Weights of a small GPT-style language model, trained from scratch on English Wikipedia: 9 layers.
MLP neurons of a small language model. Each row is named by its layer, matrix (up: input weights; down: output weights) and neuron, and shows model dimensions 240-303. Each number is 50 + 15 x the weight over its row's rms, rounded and kept within 0 to 99.
Before each neuron's rows, "fires on" lists the tokens most often at its 100 highest values on Wikipedia text that the model never trained on.

fires on: "or", "0", "il", "ro", "ar", "8"
L3.up1105:47 48 51 42 31 17 57 51 54 50 23 35 47 44 46 57 20 43 39 40 60 30 69 58 64 52 34 58 59 48 42 72 42 60 45 57 36 36 46 77 85 32 69 54 54 61 30 46 72 57 35 41 52 47 44 63 43 41 67 26 27 37 48 33
L3.down1105:57 34 72 68 66 57 59 34 36 28 56 47 44 42 50 50 81 70 55 45 48 79 20 30 40 35 74 54 50 75 52 45 47 51 48 47 44 36 57 38 39 51 47 43 45 47 45 79 57 46 48 62 58 71 71 33 50 56 28 50 64 49 28 57

fires on: ".", "S", "A", " ", "ic"
L5.up1051:54 48 43 60 47 62 16 87 64 47 63 11 46 70 48 43 43 70 50 58 44 49 53 48 60 20 55 63 48 33 49 66 60 53 46 51 58 60 44 23 64 65 37 47 37 47 61 25 48 37 40 58 43 23 45 52 58 57 32 62 60 54 47 41
L5.down1051:45 58 58 66 28 29 55 43 58 54 39 52 64 37 41 66 64 50 35 43 54 80 40 45 24 72 43 33 29 69 72 55 32 45 64 57 35 39 90 54 40 36 44 41 35 52 40 78 45 44 27 49 57 26 38 62 49 42 63 49 31 67 50 59

fires on: "9", "vent", "ath", "ar", " Mc"
L3.up251:37 74 76 54 58 51 40 45 16 56 52 52 74 76 56 57 19 52 52 40 56 41 69 40 57 26 42 28 46 34 41 79 37 41 27 58 62 64 51 56 73 53 39 43 55 47 52 28 37 46 58 64 14 27 37 47 43 39 16 50 63 10 50 56
L3.down251:56 31 49 32 32 64 47 56 76 44 37 42 40 31 53 44 58 62 74 58 57 66 37 70 56 79 55 77 49 67 58 22 48 75 51 35 34 43 31 35 41 31 68 51 37 51 75 82 58 67 43 19 56 54 39 50 58 67 87 34 46 70 49 51

fires on: "ig", "9", ".", "8", " inter", " sc"
L5.up1566:47 62 59 30 91 52 48 40 42 71 47 29 57 23 70 58 41 46 48 38 49 51 24 52 47 51 46 59 35 59 45 85 45 50 43 48 40 48 41 31 62 69 39 45 40 28 10 67 47 45 29 40 07 33 46 66 99 53 41 40 29 59 51 36
L5.down1566:42 36 07 53 35 38 30 54 68 35 75 58 39 72 29 57 57 59 61 38 53 61 42 49 59 48 51 46 87 66 55 38 53 70 50 58 69 42 56 36 59 28 59 32 42 68 83 43 30 61 27 66 64 43 76 54 37 55 44 73 57 62 44 26

fires on: "er", "ed", "ar", "ives", "le", " "
L3.up1788:73 51 64 71 67 43 30 23 59 34 48 69 59 52 81 44 59 45 45 43 76 50 52 46 55 52 79 71 50 41 56 39 36 54 52 45 46 60 43 53 53 43 50 29 60 45 48 51 50 59 83 65 58 49 46 36 49 76 32 61 14 55 70 60
L3.down1788:22 54 39 20 33 57 62 81 51 50 44 46 44 55 40 68 42 46 60 47 27 47 39 56 51 41 41 30 57 45 57 76 67 40 41 52 51 26 59 47 37 87 65 62 27 65 63 51 60 58 26 31 40 57 55 76 39 25 50 34 73 51 36 56

fires on: " to", "1", "6", "9", " later", "2"
L5.up1907:38 27 46 49 38 44 47 61 47 54 38 39 43 45 48 54 31 45 41 33 72 37 68 50 53 74 58 66 46 77 41 65 65 57 60 54 65 37 36 54 26 41 59 82 35 30 21 66 56 48 41 51 68 50 44 65 57 69 38 81 33 28 24 48
L5.down1907:45 40 61 62 62 53 42 71 79 55 66 59 54 60 57 53 67 44 81 75 37 48 25 68 72 18 48 30 54 47 79 51 30 67 44 52 36 76 62 64 84 75 51 37 61 52 70 35 68 61 75 36 62 60 62 43 49 43 67 36 71 60 37 69

fires on: ",", " of", " to", " in", " |", ":"
L5.up227:57 48 45 49 34 40 71 62 72 51 20 62 55 46 76 53 25 88 31 59 47 55 55 33 42 44 65 56 60 37 60 61 66 54 46 57 30 64 59 51 67 48 63 45 22 32 58 58 51 50 67 65 35 46 64 62 56 40 60 36 28 53 44 34
L5.down227:54 66 46 29 63 47 46 42 55 75 30 25 58 41 68 49 30 69 65 46 49 45 54 24 49 34 44 59 64 79 60 68 48 43 46 71 75 29 55 54 41 33 39 96 31 54 49 73 72 65 56 57 76 54 59 59 35 46 89 50 48 43 27 43

fires on: ","
L5.up384:58 57 35 61 62 29 58 47 49 43 64 81 31 35 51 30 19 64 49 35 56 64 15 48 38 70 51 53 60 38 91 56 28 53 46 75 47 68 35 59 33 49 52 46 37 41 56 39 53 33 44 58 52 61 54 60 52 58 44 55 33 32 51 42
L5.down384:44 35 53 03 71 36 30 74 69 67 28 78 63 43 41 42 70 58 48 45 36 67 53 62 49 35 37 72 39 56 54 47 48 31 58 56 74 46 62 58 60 39 38 60 34 51 74 42 65 59 51 68 59 43 70 60 37 54 41 41 30 69 27 43

fires on: "0", "it", "ing", " often", "6", "9"
L3.up970:13 49 60 52 60 22 70 71 39 38 49 50 80 42 86 42 30 32 30 51 35 37 57 52 67 77 60 77 37 40 49 63 51 49 34 50 48 49 51 71 73 55 51 57 58 74 38 52 69 50 44 22 43 22 57 30 49 66 36 31 51 34 43 33
L3.down970:86 44 58 55 41 46 29 29 72 58 38 73 24 58 38 97 53 46 48 33 69 59 42 37 45 43 31 34 59 42 37 37 50 57 58 54 60 40 53 35 50 42 44 49 54 50 60 64 53 48 52 57 73 60 43 60 74 49 42 60 50 63 50 54

fires on: " served", " office", " black", " appointed", " sent"
L3.up190:50 35 58 40 49 41 44 87 54 42 47 48 74 37 75 65 36 37 24 50 37 72 30 66 46 55 56 28 51 46 38 52 37 36 32 63 42 59 47 60 60 23 56 55 50 44 82 76 53 76 30 38 64 38 53 47 79 41 64 26 44 54 66 46
L3.down190:42 52 51 61 53 55 55 28 51 61 56 53 39 68 10 28 46 71 62 43 60 47 39 42 64 43 50 73 45 48 67 44 72 74 55 32 33 29 62 38 46 70 48 60 51 50 00 26 43 46 69 68 46 62 37 38 31 69 20 69 33 42 50 42

fires on: "0", "1"
L3.up228:62 38 76 49 53 43 25 27 62 56 74 61 42 50 51 56 63 84 52 63 71 67 16 30 56 36 50 50 44 40 73 38 45 71 33 39 42 76 44 56 45 21 45 50 56 48 48 51 40 31 44 56 43 13 59 32 47 35 53 56 37 42 52 47
L3.down228:32 49 34 58 42 27 57 75 36 51 17 45 54 56 80 20 53 37 23 32 31 50 69 56 56 57 43 63 67 47 48 83 27 42 57 66 42 68 58 59 43 79 35 67 34 58 72 55 68 69 50 45 47 71 42 45 65 58 64 29 43 41 43 52

fires on: " is", "n", "A", "ed", " was", "ie"
L5.up1455:87 49 60 65 67 60 79 68 18 55 62 22 63 52 48 62 66 69 52 60 44 44 33 58 43 53 85 22 57 23 55 47 26 38 65 51 41 43 65 41 51 31 72 51 49 65 70 80 63 36 61 41 70 24 60 69 50 70 43 52 68 72 45 51
L5.down1455:19 38 43 22 49 41 40 61 71 46 36 46 41 50 56 43 46 28 39 55 64 50 39 62 51 75 34 88 18 45 60 48 54 53 47 39 30 71 37 53 56 53 17 57 54 26 26 24 53 70 36 53 52 38 46 41 61 49 50 61 48 32 43 36

fires on: "ans", "ed", "8", " men", " assist", "men"
L3.up1:62 59 31 72 62 32 51 57 43 61 08 39 50 65 66 57 70 44 55 07 58 40 39 76 33 55 40 39 56 36 51 37 37 49 53 62 64 50 52 59 57 68 65 20 50 47 36 55 36 43 99 56 41 45 69 66 28 53 41 36 62 80 63 00
L3.down1:72 46 68 31 45 51 48 46 56 32 88 58 48 42 30 22 34 74 46 78 58 43 59 18 82 45 60 56 47 58 73 89 44 54 35 34 21 54 62 41 36 26 35 69 45 62 62 58 61 47 10 57 59 46 47 47 78 43 56 60 42 39 40 85

fires on: " ", " song", " office"
L3.up1904:59 33 89 70 39 77 25 32 48 51 66 51 31 38 77 57 68 39 31 63 65 69 57 56 71 52 67 37 58 52 48 53 36 24 25 84 42 45 55 60 73 43 56 46 66 29 51 60 58 54 67 27 53 53 21 46 42 58 25 37 19 40 49 42
L3.down1904:35 67 21 34 53 22 62 54 53 66 49 39 70 46 34 43 33 64 66 48 24 47 38 44 34 36 55 54 62 45 62 48 53 75 74 36 31 66 52 46 24 45 56 56 42 64 55 58 38 43 45 74 37 42 93 39 59 28 64 36 90 54 44 60

fires on: "8", "7"
L3.up1547:41 28 59 94 58 51 23 34 53 71 43 41 70 34 66 46 56 54 50 24 34 56 33 99 36 73 64 34 27 60 42 54 58 55 91 75 44 27 27 66 37 66 59 56 20 59 42 43 58 73 99 53 71 62 25 39 55 73 47 34 59 63 68 53
L3.down1547:48 56 40 17 29 46 58 74 51 27 64 33 19 53 42 38 64 55 71 66 71 23 72 08 71 38 46 66 60 38 34 57 35 46 11 33 34 69 60 21 59 34 49 50 81 61 57 50 17 24 32 52 42 41 69 62 56 44 56 68 49 39 28 50

fires on: " ", "-", " \"", "r", "ic", ","
L5.up279:31 67 51 24 51 32 00 74 58 51 59 49 63 37 62 41 76 47 77 66 56 39 30 66 74 16 65 55 50 54 62 63 44 42 35 58 54 61 51 65 62 55 65 34 26 21 32 46 37 59 56 35 35 29 69 52 35 71 48 37 47 33 52 36
L5.down279:55 74 29 66 48 58 85 28 78 43 28 57 25 29 37 68 39 60 50 74 58 46 64 45 51 89 68 49 32 49 67 42 45 51 50 50 71 57 65 45 28 56 40 56 54 69 53 47 33 35 44 47 49 53 32 66 34 49 39 33 35 29 55 74

fires on: ":", "am", "-", "ed", "ach", "A"
L3.up1843:44 31 53 60 85 55 61 66 21 23 41 73 57 33 56 41 48 87 38 39 47 44 22 51 55 43 64 63 57 65 85 79 47 32 63 65 34 16 48 37 81 64 58 50 29 66 56 57 57 58 60 46 45 35 41 49 57 48 42 31 57 49 43 54
L3.down1843:38 57 45 56 25 36 40 57 60 81 55 37 57 55 38 55 42 22 48 71 47 56 67 64 39 54 53 46 39 56 25 28 64 70 38 48 64 62 35 68 36 41 42 55 56 46 37 40 48 64 56 45 31 63 36 56 55 51 56 63 29 55 43 59

fires on: "h", " in", ",", " B", " (", "\n"
L5.up890:32 45 67 53 66 44 33 54 59 44 45 69 26 71 18 61 11 70 41 44 61 59 37 44 59 67 48 60 32 16 78 51 28 64 67 37 35 60 48 50 73 52 33 48 39 44 61 33 51 64 62 82 49 30 46 47 55 73 43 47 44 48 44 59
L5.down890:71 40 31 38 64 51 48 64 54 91 40 16 80 38 62 37 37 72 63 17 40 40 35 60 47 49 40 67 23 82 43 36 31 73 51 66 50 47 57 65 43 51 37 79 70 58 22 45 45 49 45 49 68 72 65 45 23 33 29 56 45 49 52 31

fires on: "0", "2", "3", "igin", "k", "1"
L3.up1565:49 28 47 64 38 24 64 53 56 38 65 47 53 66 33 63 75 71 48 61 42 50 24 44 58 53 47 40 43 62 61 53 45 56 12 36 44 47 56 59 54 56 57 47 32 59 60 38 55 24 45 39 23 35 35 34 25 30 29 35 62 54 46 41
L3.down1565:29 75 64 41 48 53 39 66 52 72 42 32 68 44 63 26 37 45 35 53 55 64 76 60 29 70 34 45 49 42 49 72 47 58 89 62 61 60 60 20 44 64 38 69 68 39 41 59 37 66 57 59 54 64 59 68 83 81 53 49 45 50 27 49

fires on: "6", "9", "year", " actor"
L3.up341:27 16 56 18 58 37 71 51 46 32 46 19 56 65 59 34 28 59 54 61 51 64 56 69 49 54 57 44 48 32 52 75 30 20 55 53 37 57 54 57 55 56 61 31 43 48 50 30 55 63 49 29 49 43 60 54 48 24 26 36 46 50 52 52
L3.down341:98 78 29 65 55 57 25 58 31 50 59 77 43 35 49 51 69 46 42 40 58 47 46 28 38 21 49 28 36 65 53 50 60 84 57 55 73 35 42 44 39 46 36 60 46 68 34 71 64 29 50 74 48 58 36 32 62 73 65 62 53 41 23 64

fires on: " ", "l", "u", "ul", "al", "c"
L3.up1283:75 58 73 81 27 41 37 64 58 52 30 22 46 78 63 52 40 67 54 75 58 46 53 53 74 22 77 78 25 54 14 77 66 67 71 48 51 67 65 47 48 42 88 40 53 35 48 53 64 17 74 59 54 73 52 70 56 30 33 53 60 53 31 39
L3.down1283:55 41 34 43 43 46 38 37 46 52 62 54 52 56 63 46 62 63 69 37 37 65 51 59 49 75 35 37 60 34 88 23 10 50 30 36 66 26 55 52 40 60 35 50 48 55 71 35 52 49 17 33 68 30 51 18 58 48 24 62 32 46 54 58

fires on: "al", "at", "ed", " Gal", " named"
L5.up263:70 47 47 58 32 27 48 69 64 49 46 41 43 33 62 61 62 50 60 31 63 69 43 57 87 60 67 51 49 66 67 58 59 50 27 56 30 64 35 47 26 50 55 91 59 50 77 45 41 42 31 71 44 32 44 50 36 53 41 40 61 69 76 68
L5.down263:14 55 63 34 45 57 48 18 44 44 51 56 64 57 23 52 69 38 26 64 37 48 55 32 21 23 37 84 60 53 49 46 41 75 48 45 55 23 57 81 54 52 43 26 32 70 48 47 69 55 81 74 61 64 64 54 81 70 46 49 14 42 23 50

fires on: "om", "st", "ip", "iv", "er", "ed"
L5.up595:57 59 62 57 61 27 67 44 48 40 47 37 15 25 51 56 57 77 42 45 42 59 49 65 65 62 46 78 49 54 30 46 52 71 34 63 21 50 52 39 43 65 73 39 47 65 64 35 61 19 58 29 57 16 49 62 58 70 52 23 52 44 28 48
L5.down595:50 54 44 15 64 42 56 34 23 37 45 37 38 56 44 16 51 40 40 52 74 42 63 59 43 51 62 33 42 49 63 48 49 49 59 59 30 37 49 56 44 51 45 37 38 29 35 13 43 56 01 40 29 56 81 49 69 66 21 40 66 64 44 72

fires on: "7", "0", "6", "ody", "orn", "5"
L3.up1139:87 42 37 58 28 30 56 52 62 64 58 66 32 50 54 24 30 49 58 20 56 65 49 59 45 66 65 43 55 53 74 69 51 57 82 72 50 44 37 64 43 59 42 41 44 77 49 50 62 34 80 56 27 66 80 83 88 76 51 32 47 60 72 28
L3.down1139:33 61 72 38 60 59 64 66 44 25 34 24 60 54 52 73 64 48 31 68 40 14 40 50 52 50 35 49 55 52 47 41 30 51 25 30 63 59 52 29 44 60 37 48 49 04 80 52 51 60 16 52 71 35 30 27 24 31 37 46 50 53 28 67

fires on: "0", "in", "h", "ro", "am", " of"
L3.up390:46 40 58 49 43 47 31 49 61 41 46 44 40 52 39 40 31 37 18 39 42 51 46 60 59 65 24 43 60 69 66 65 45 59 34 73 52 34 42 65 51 53 84 52 39 81 71 46 51 56 29 56 46 47 43 45 40 63 55 54 44 33 37 09
L3.down390:33 54 35 61 50 47 48 64 37 31 51 59 65 47 66 68 48 44 66 48 57 43 69 26 61 26 62 56 21 23 31 51 70 53 72 63 36 80 55 52 67 56 28 59 53 32 19 60 71 60 53 55 52 47 55 51 62 41 02 32 46 48 55 88

fires on: "ed", " had", ":", "ing", " at", "rit"
L5.up76:42 79 49 55 52 57 50 58 54 71 63 55 60 38 59 48 44 65 52 88 37 58 40 49 64 47 52 14 37 46 69 67 54 41 37 86 44 50 68 45 31 56 47 78 64 40 65 57 57 55 64 31 57 59 41 49 49 37 77 25 68 51 27 25
L5.down76:43 48 47 37 51 15 61 42 37 19 39 14 42 64 42 44 72 43 60 29 42 67 49 59 40 75 32 54 37 65 32 40 53 77 42 46 56 53 28 66 67 37 58 06 32 48 33 54 51 57 37 54 59 41 41 56 55 68 12 59 39 35 63 88

fires on: "1", "resent", "ir", "0", "ev", "is"
L3.up1012:55 62 72 19 52 33 61 37 56 60 65 20 30 46 40 49 61 79 63 68 44 21 37 53 65 30 83 60 46 55 56 50 65 50 64 55 48 32 60 45 59 24 66 51 19 30 45 70 41 00 60 51 66 39 64 58 40 49 41 51 36 74 60 42
L3.down1012:42 64 26 66 53 41 46 62 40 32 30 71 38 53 72 25 53 32 32 22 51 65 63 30 39 65 38 52 36 51 69 51 42 65 35 65 44 76 60 53 55 74 41 59 57 56 49 53 62 96 63 53 29 50 42 52 72 47 45 53 38 34 49 45

fires on: "ac", " particip", "ach", "-", " $", "le"
L5.up628:15 55 69 29 63 55 41 55 40 50 78 41 69 33 48 40 80 84 36 72 64 35 09 54 53 76 64 43 55 57 34 53 73 41 57 90 55 53 57 53 37 42 62 50 50 37 67 55 52 75 50 31 62 48 72 48 62 56 30 58 42 58 26 53
L5.down628:45 40 55 84 42 45 41 33 76 46 28 50 29 49 55 33 04 35 56 63 24 62 57 37 44 30 41 53 41 56 36 59 41 53 50 42 42 44 42 38 50 45 26 57 48 46 67 50 47 31 69 68 52 52 22 53 28 58 77 42 72 56 45 22

fires on: "5", "7", " married", " cult", " Pal"
L3.up466:53 60 53 48 38 53 41 36 42 48 28 44 60 54 76 62 30 48 45 47 67 55 48 31 42 33 32 50 29 63 21 63 57 37 61 52 33 20 60 37 57 39 57 45 26 73 38 30 43 62 68 39 31 29 39 43 76 86 57 58 32 60 46 39
L3.down466:56 60 47 43 65 44 45 74 59 65 40 42 60 46 35 36 59 55 52 78 52 38 67 65 64 59 53 43 65 37 77 53 32 64 21 28 55 71 41 56 71 69 63 50 54 07 65 49 50 45 46 53 59 51 28 53 27 22 44 18 68 59 32 73

fires on: ",", " in", " of", ";", " –"
L5.up535:49 12 26 41 41 36 47 53 86 52 24 59 40 44 71 56 43 55 42 66 65 33 32 50 64 44 42 62 30 55 72 63 62 60 44 50 54 57 57 65 54 66 33 49 20 33 61 54 50 56 50 60 49 49 87 59 56 59 53 54 37 54 61 16
L5.down535:53 33 69 23 39 49 57 67 67 64 28 38 88 49 54 51 42 70 59 16 63 31 21 70 50 28 57 55 44 42 42 40 55 63 50 83 63 57 70 50 50 32 35 81 36 33 36 55 63 69 53 53 58 38 63 71 59 35 59 24 31 39 31 48

fires on: "7", " list", "alls", "8", "off"
L3.up1589:56 44 51 98 29 55 24 61 60 64 42 37 78 40 51 32 50 70 79 29 28 64 37 68 77 43 49 37 42 45 48 69 39 26 76 56 47 75 49 48 31 39 51 58 18 03 62 35 61 43 53 46 72 57 42 66 48 73 49 50 41 47 48 30
L3.down1589:32 62 54 10 84 40 83 29 46 36 59 54 42 52 44 66 64 54 32 64 54 45 57 34 30 36 51 69 44 72 46 34 49 75 06 34 39 58 48 39 70 51 58 38 78 79 36 66 43 42 39 54 25 40 58 46 67 27 47 51 47 43 51 75

fires on: "ry", "'", "u", "ed", "or", "ies"
L3.up1051:49 44 63 67 51 35 75 45 35 80 41 45 50 34 68 37 59 37 58 50 53 49 56 38 65 74 63 47 48 59 68 57 08 45 65 37 58 58 53 57 62 39 28 45 57 61 13 21 47 60 73 66 51 42 46 44 30 83 32 61 35 39 57 57
L3.down1051:66 43 60 40 40 65 36 48 75 36 70 49 50 73 40 59 49 77 28 56 57 53 51 52 47 29 44 38 53 38 40 56 82 62 43 54 44 46 46 66 35 48 77 61 53 53 70 67 45 63 41 49 39 59 49 55 62 47 63 47 51 53 38 45

fires on: "9", "and", "aph", "ox", "og", "8"
L3.up1630:60 60 74 56 60 58 52 56 59 67 42 36 42 69 71 56 38 50 58 67 43 40 36 37 48 48 41 73 38 73 22 44 58 27 50 67 37 50 55 25 55 54 60 57 34 44 13 58 62 49 50 46 23 50 73 36 52 67 52 30 54 54 55 52
L3.down1630:50 30 37 69 42 50 53 43 52 46 69 84 62 35 11 02 58 56 49 50 56 70 60 51 69 50 45 30 75 23 87 54 47 55 69 48 41 49 59 68 38 20 28 55 66 29 93 32 56 37 53 50 47 42 08 68 27 42 37 67 79 58 27 58

fires on: "1", "day", "ferred", "3", " half", "il"
L3.up1209:37 33 66 33 30 47 79 58 63 48 69 38 50 43 42 40 52 74 59 57 62 78 36 65 64 40 46 59 58 47 64 42 61 62 23 29 53 40 79 38 52 76 27 50 51 59 48 21 58 62 43 84 32 49 48 28 49 44 67 42 51 32 61 38
L3.down1209:75 73 32 61 45 61 29 50 38 48 41 53 75 54 47 64 59 45 31 67 28 25 74 64 32 36 57 33 47 50 62 64 50 34 66 70 26 43 49 39 60 37 61 44 40 48 47 69 41 45 53 43 65 27 52 82 50 55 41 53 37 63 21 49

fires on: ",", ":", "',", " L", "|"
L3.up151:46 40 55 70 54 58 52 72 59 50 50 68 44 32 45 29 33 47 47 29 41 66 57 60 57 40 54 62 40 46 57 87 64 40 38 64 64 72 47 66 83 58 52 39 56 56 09 37 54 61 46 46 38 41 62 75 57 67 24 49 38 40 38 35
L3.down151:59 70 38 47 23 56 37 71 34 52 48 42 48 68 54 60 43 50 67 43 39 38 63 44 40 32 58 61 42 77 37 45 44 54 54 66 38 52 57 79 62 68 36 76 38 45 59 49 75 43 62 34 35 49 59 50 57 33 81 24 49 61 48 54

fires on: "2", "1", "u", " Park", " "
L3.up149:49 50 76 36 49 58 64 54 76 53 69 59 51 60 47 60 66 58 47 51 76 53 68 43 79 55 63 64 41 43 75 44 51 31 30 70 44 47 25 45 82 24 45 65 50 46 54 34 59 64 64 52 57 46 67 48 46 64 20 77 69 51 56 35
L3.down149:23 33 49 63 61 36 37 59 45 56 22 10 46 34 35 39 48 38 66 52 17 37 35 58 36 38 23 47 51 42 28 45 66 63 60 52 47 53 68 39 34 59 52 36 34 45 42 67 44 37 48 73 46 43 40 50 62 25 38 16 40 49 35 55

fires on: "s", "7", "2", "it"
L3.up811:59 30 42 84 76 51 35 31 51 56 17 69 66 36 45 50 56 37 40 68 29 51 40 21 70 35 59 58 45 46 63 45 22 38 53 48 41 69 44 62 26 47 39 56 71 51 46 61 51 33 59 42 28 76 38 63 69 57 62 63 61 42 56 55
L3.down811:57 56 37 38 50 37 82 55 49 33 81 54 15 63 40 45 15 45 59 42 40 68 72 67 50 93 42 48 36 49 35 76 42 74 34 74 42 29 45 41 68 53 70 31 28 66 63 47 55 82 30 75 58 66 56 53 67 57 30 48 38 60 41 54

fires on: "al", ",", "-", "el", "ing"
L5.up636:53 54 37 57 45 19 59 67 56 52 46 55 55 30 32 38 31 59 29 53 38 59 39 62 69 35 42 56 64 69 60 54 24 38 44 44 26 69 28 63 37 36 61 45 01 44 11 39 64 31 34 74 46 50 34 62 43 58 52 38 30 60 52 48
L5.down636:70 36 52 29 39 40 22 47 56 67 43 52 32 61 49 43 40 60 69 66 16 42 47 38 25 46 74 66 54 44 60 66 41 65 39 50 83 29 71 46 76 57 43 48 53 54 81 32 63 50 65 24 32 39 71 63 33 48 50 55 58 52 28 62

fires on: "0", "1", "8", "5", "9"
L3.up1364:75 35 49 41 19 40 56 71 51 53 37 56 42 49 23 46 24 46 39 51 47 39 53 58 88 83 51 53 45 60 30 57 56 54 46 27 50 46 29 70 71 31 61 74 50 45 65 73 72 43 48 50 40 37 64 58 58 59 67 63 32 38 19 45
L3.down1364:30 47 53 72 85 68 52 45 40 25 36 23 46 54 83 75 64 58 60 59 48 50 28 51 16 25 63 47 33 32 74 50 44 48 53 41 59 50 70 41 31 65 27 37 35 39 09 43 62 49 64 31 65 55 43 49 56 57 46 50 62 40 74 44

fires on: "8", "7", "ü", " sett", "ack"
L3.up1745:90 46 66 24 47 29 64 51 43 81 56 62 38 34 59 41 46 55 81 56 25 47 87 59 48 41 72 78 50 57 28 57 53 50 67 70 72 43 63 68 63 54 55 52 40 69 36 36 47 48 60 54 34 23 43 45 54 38 57 42 55 37 64 49
L3.down1745:15 36 43 55 39 44 64 48 66 50 37 52 41 55 33 48 66 43 28 31 76 41 21 48 87 41 42 39 39 27 58 58 59 43 23 58 16 28 41 27 64 34 61 63 52 44 43 79 40 51 31 55 53 65 55 65 49 63 28 38 63 47 41 41

fires on: "ed", "at", "er", "es", "im", "u"
L5.up473:47 60 38 61 29 23 53 68 53 32 42 47 47 55 71 52 61 54 63 46 37 41 44 45 68 32 50 36 41 65 33 41 63 55 27 33 70 80 36 50 61 66 60 60 30 56 69 31 40 47 49 71 38 25 53 63 43 62 67 67 32 58 55 38
L5.down473:77 42 49 26 38 38 48 41 53 54 58 35 54 59 33 54 59 57 61 45 43 78 64 59 43 55 45 82 42 27 45 54 12 37 58 33 50 27 65 47 51 20 27 70 68 69 56 45 61 53 44 65 69 50 59 50 64 63 45 51 47 44 39 53

fires on: " |", "as", "il", "rom"
L3.up933:36 34 81 75 23 55 68 45 38 54 43 35 60 48 51 18 52 75 50 29 53 45 41 54 48 48 88 37 23 50 46 88 50 24 40 47 54 76 52 40 53 64 45 52 43 61 26 32 76 69 62 19 44 57 59 65 43 80 49 60 53 75 63 42
L3.down933:56 20 31 47 30 48 31 51 58 11 46 28 33 77 56 44 00 38 47 72 29 52 43 43 83 55 29 51 64 53 57 28 30 50 68 36 57 50 38 64 43 31 37 67 54 76 50 52 23 48 52 54 41 45 37 53 65 56 51 40 47 60 33 54

fires on: " |", "od", "8", " Histor", "och", "an"
L3.up1672:65 57 54 76 42 75 58 58 29 57 56 73 19 57 40 56 43 43 48 48 40 48 45 69 25 64 57 34 43 75 46 61 43 51 40 64 65 51 36 43 41 47 82 47 41 41 51 48 64 48 70 54 58 63 39 73 47 66 46 47 22 58 59 51
L3.down1672:51 42 38 22 59 26 45 54 64 49 46 33 70 34 44 44 72 59 66 57 58 55 41 28 73 52 46 75 46 25 53 53 54 52 39 56 17 51 64 47 40 43 33 48 61 43 61 48 45 58 19 34 47 35 65 38 70 44 51 44 53 51 40 72

fires on: "4", "8", " sch", " Christian"
L3.up64:82 52 44 62 47 59 32 67 52 73 31 36 43 32 60 45 44 66 75 48 23 63 45 74 54 50 30 63 41 37 54 57 60 45 68 43 39 52 44 55 30 53 40 45 33 39 29 36 41 50 75 44 62 56 22 72 42 83 44 66 43 47 53 47
L3.down64:11 49 81 39 55 26 71 36 49 32 73 50 43 67 38 43 52 31 34 47 78 16 50 29 52 53 68 56 65 44 52 58 28 39 40 59 56 54 61 42 58 35 55 58 39 69 70 62 53 57 20 62 33 58 66 35 63 12 36 29 39 48 60 44

fires on: "1", "al", "an", "b", "-"
L5.up691:52 68 41 51 73 42 49 64 47 91 30 77 44 22 57 32 42 64 51 62 56 44 37 54 69 48 54 38 62 42 31 74 38 43 63 67 16 52 33 72 70 36 71 75 32 82 37 22 41 41 38 42 40 46 59 48 30 70 64 45 34 45 56 42
L5.down691:67 36 60 38 49 53 63 36 42 43 64 25 35 73 74 25 41 64 50 55 51 55 64 33 64 40 64 53 64 43 30 48 58 63 05 54 54 45 75 42 44 61 37 72 72 31 70 84 85 35 52 48 50 34 34 58 55 53 38 67 46 48 56 54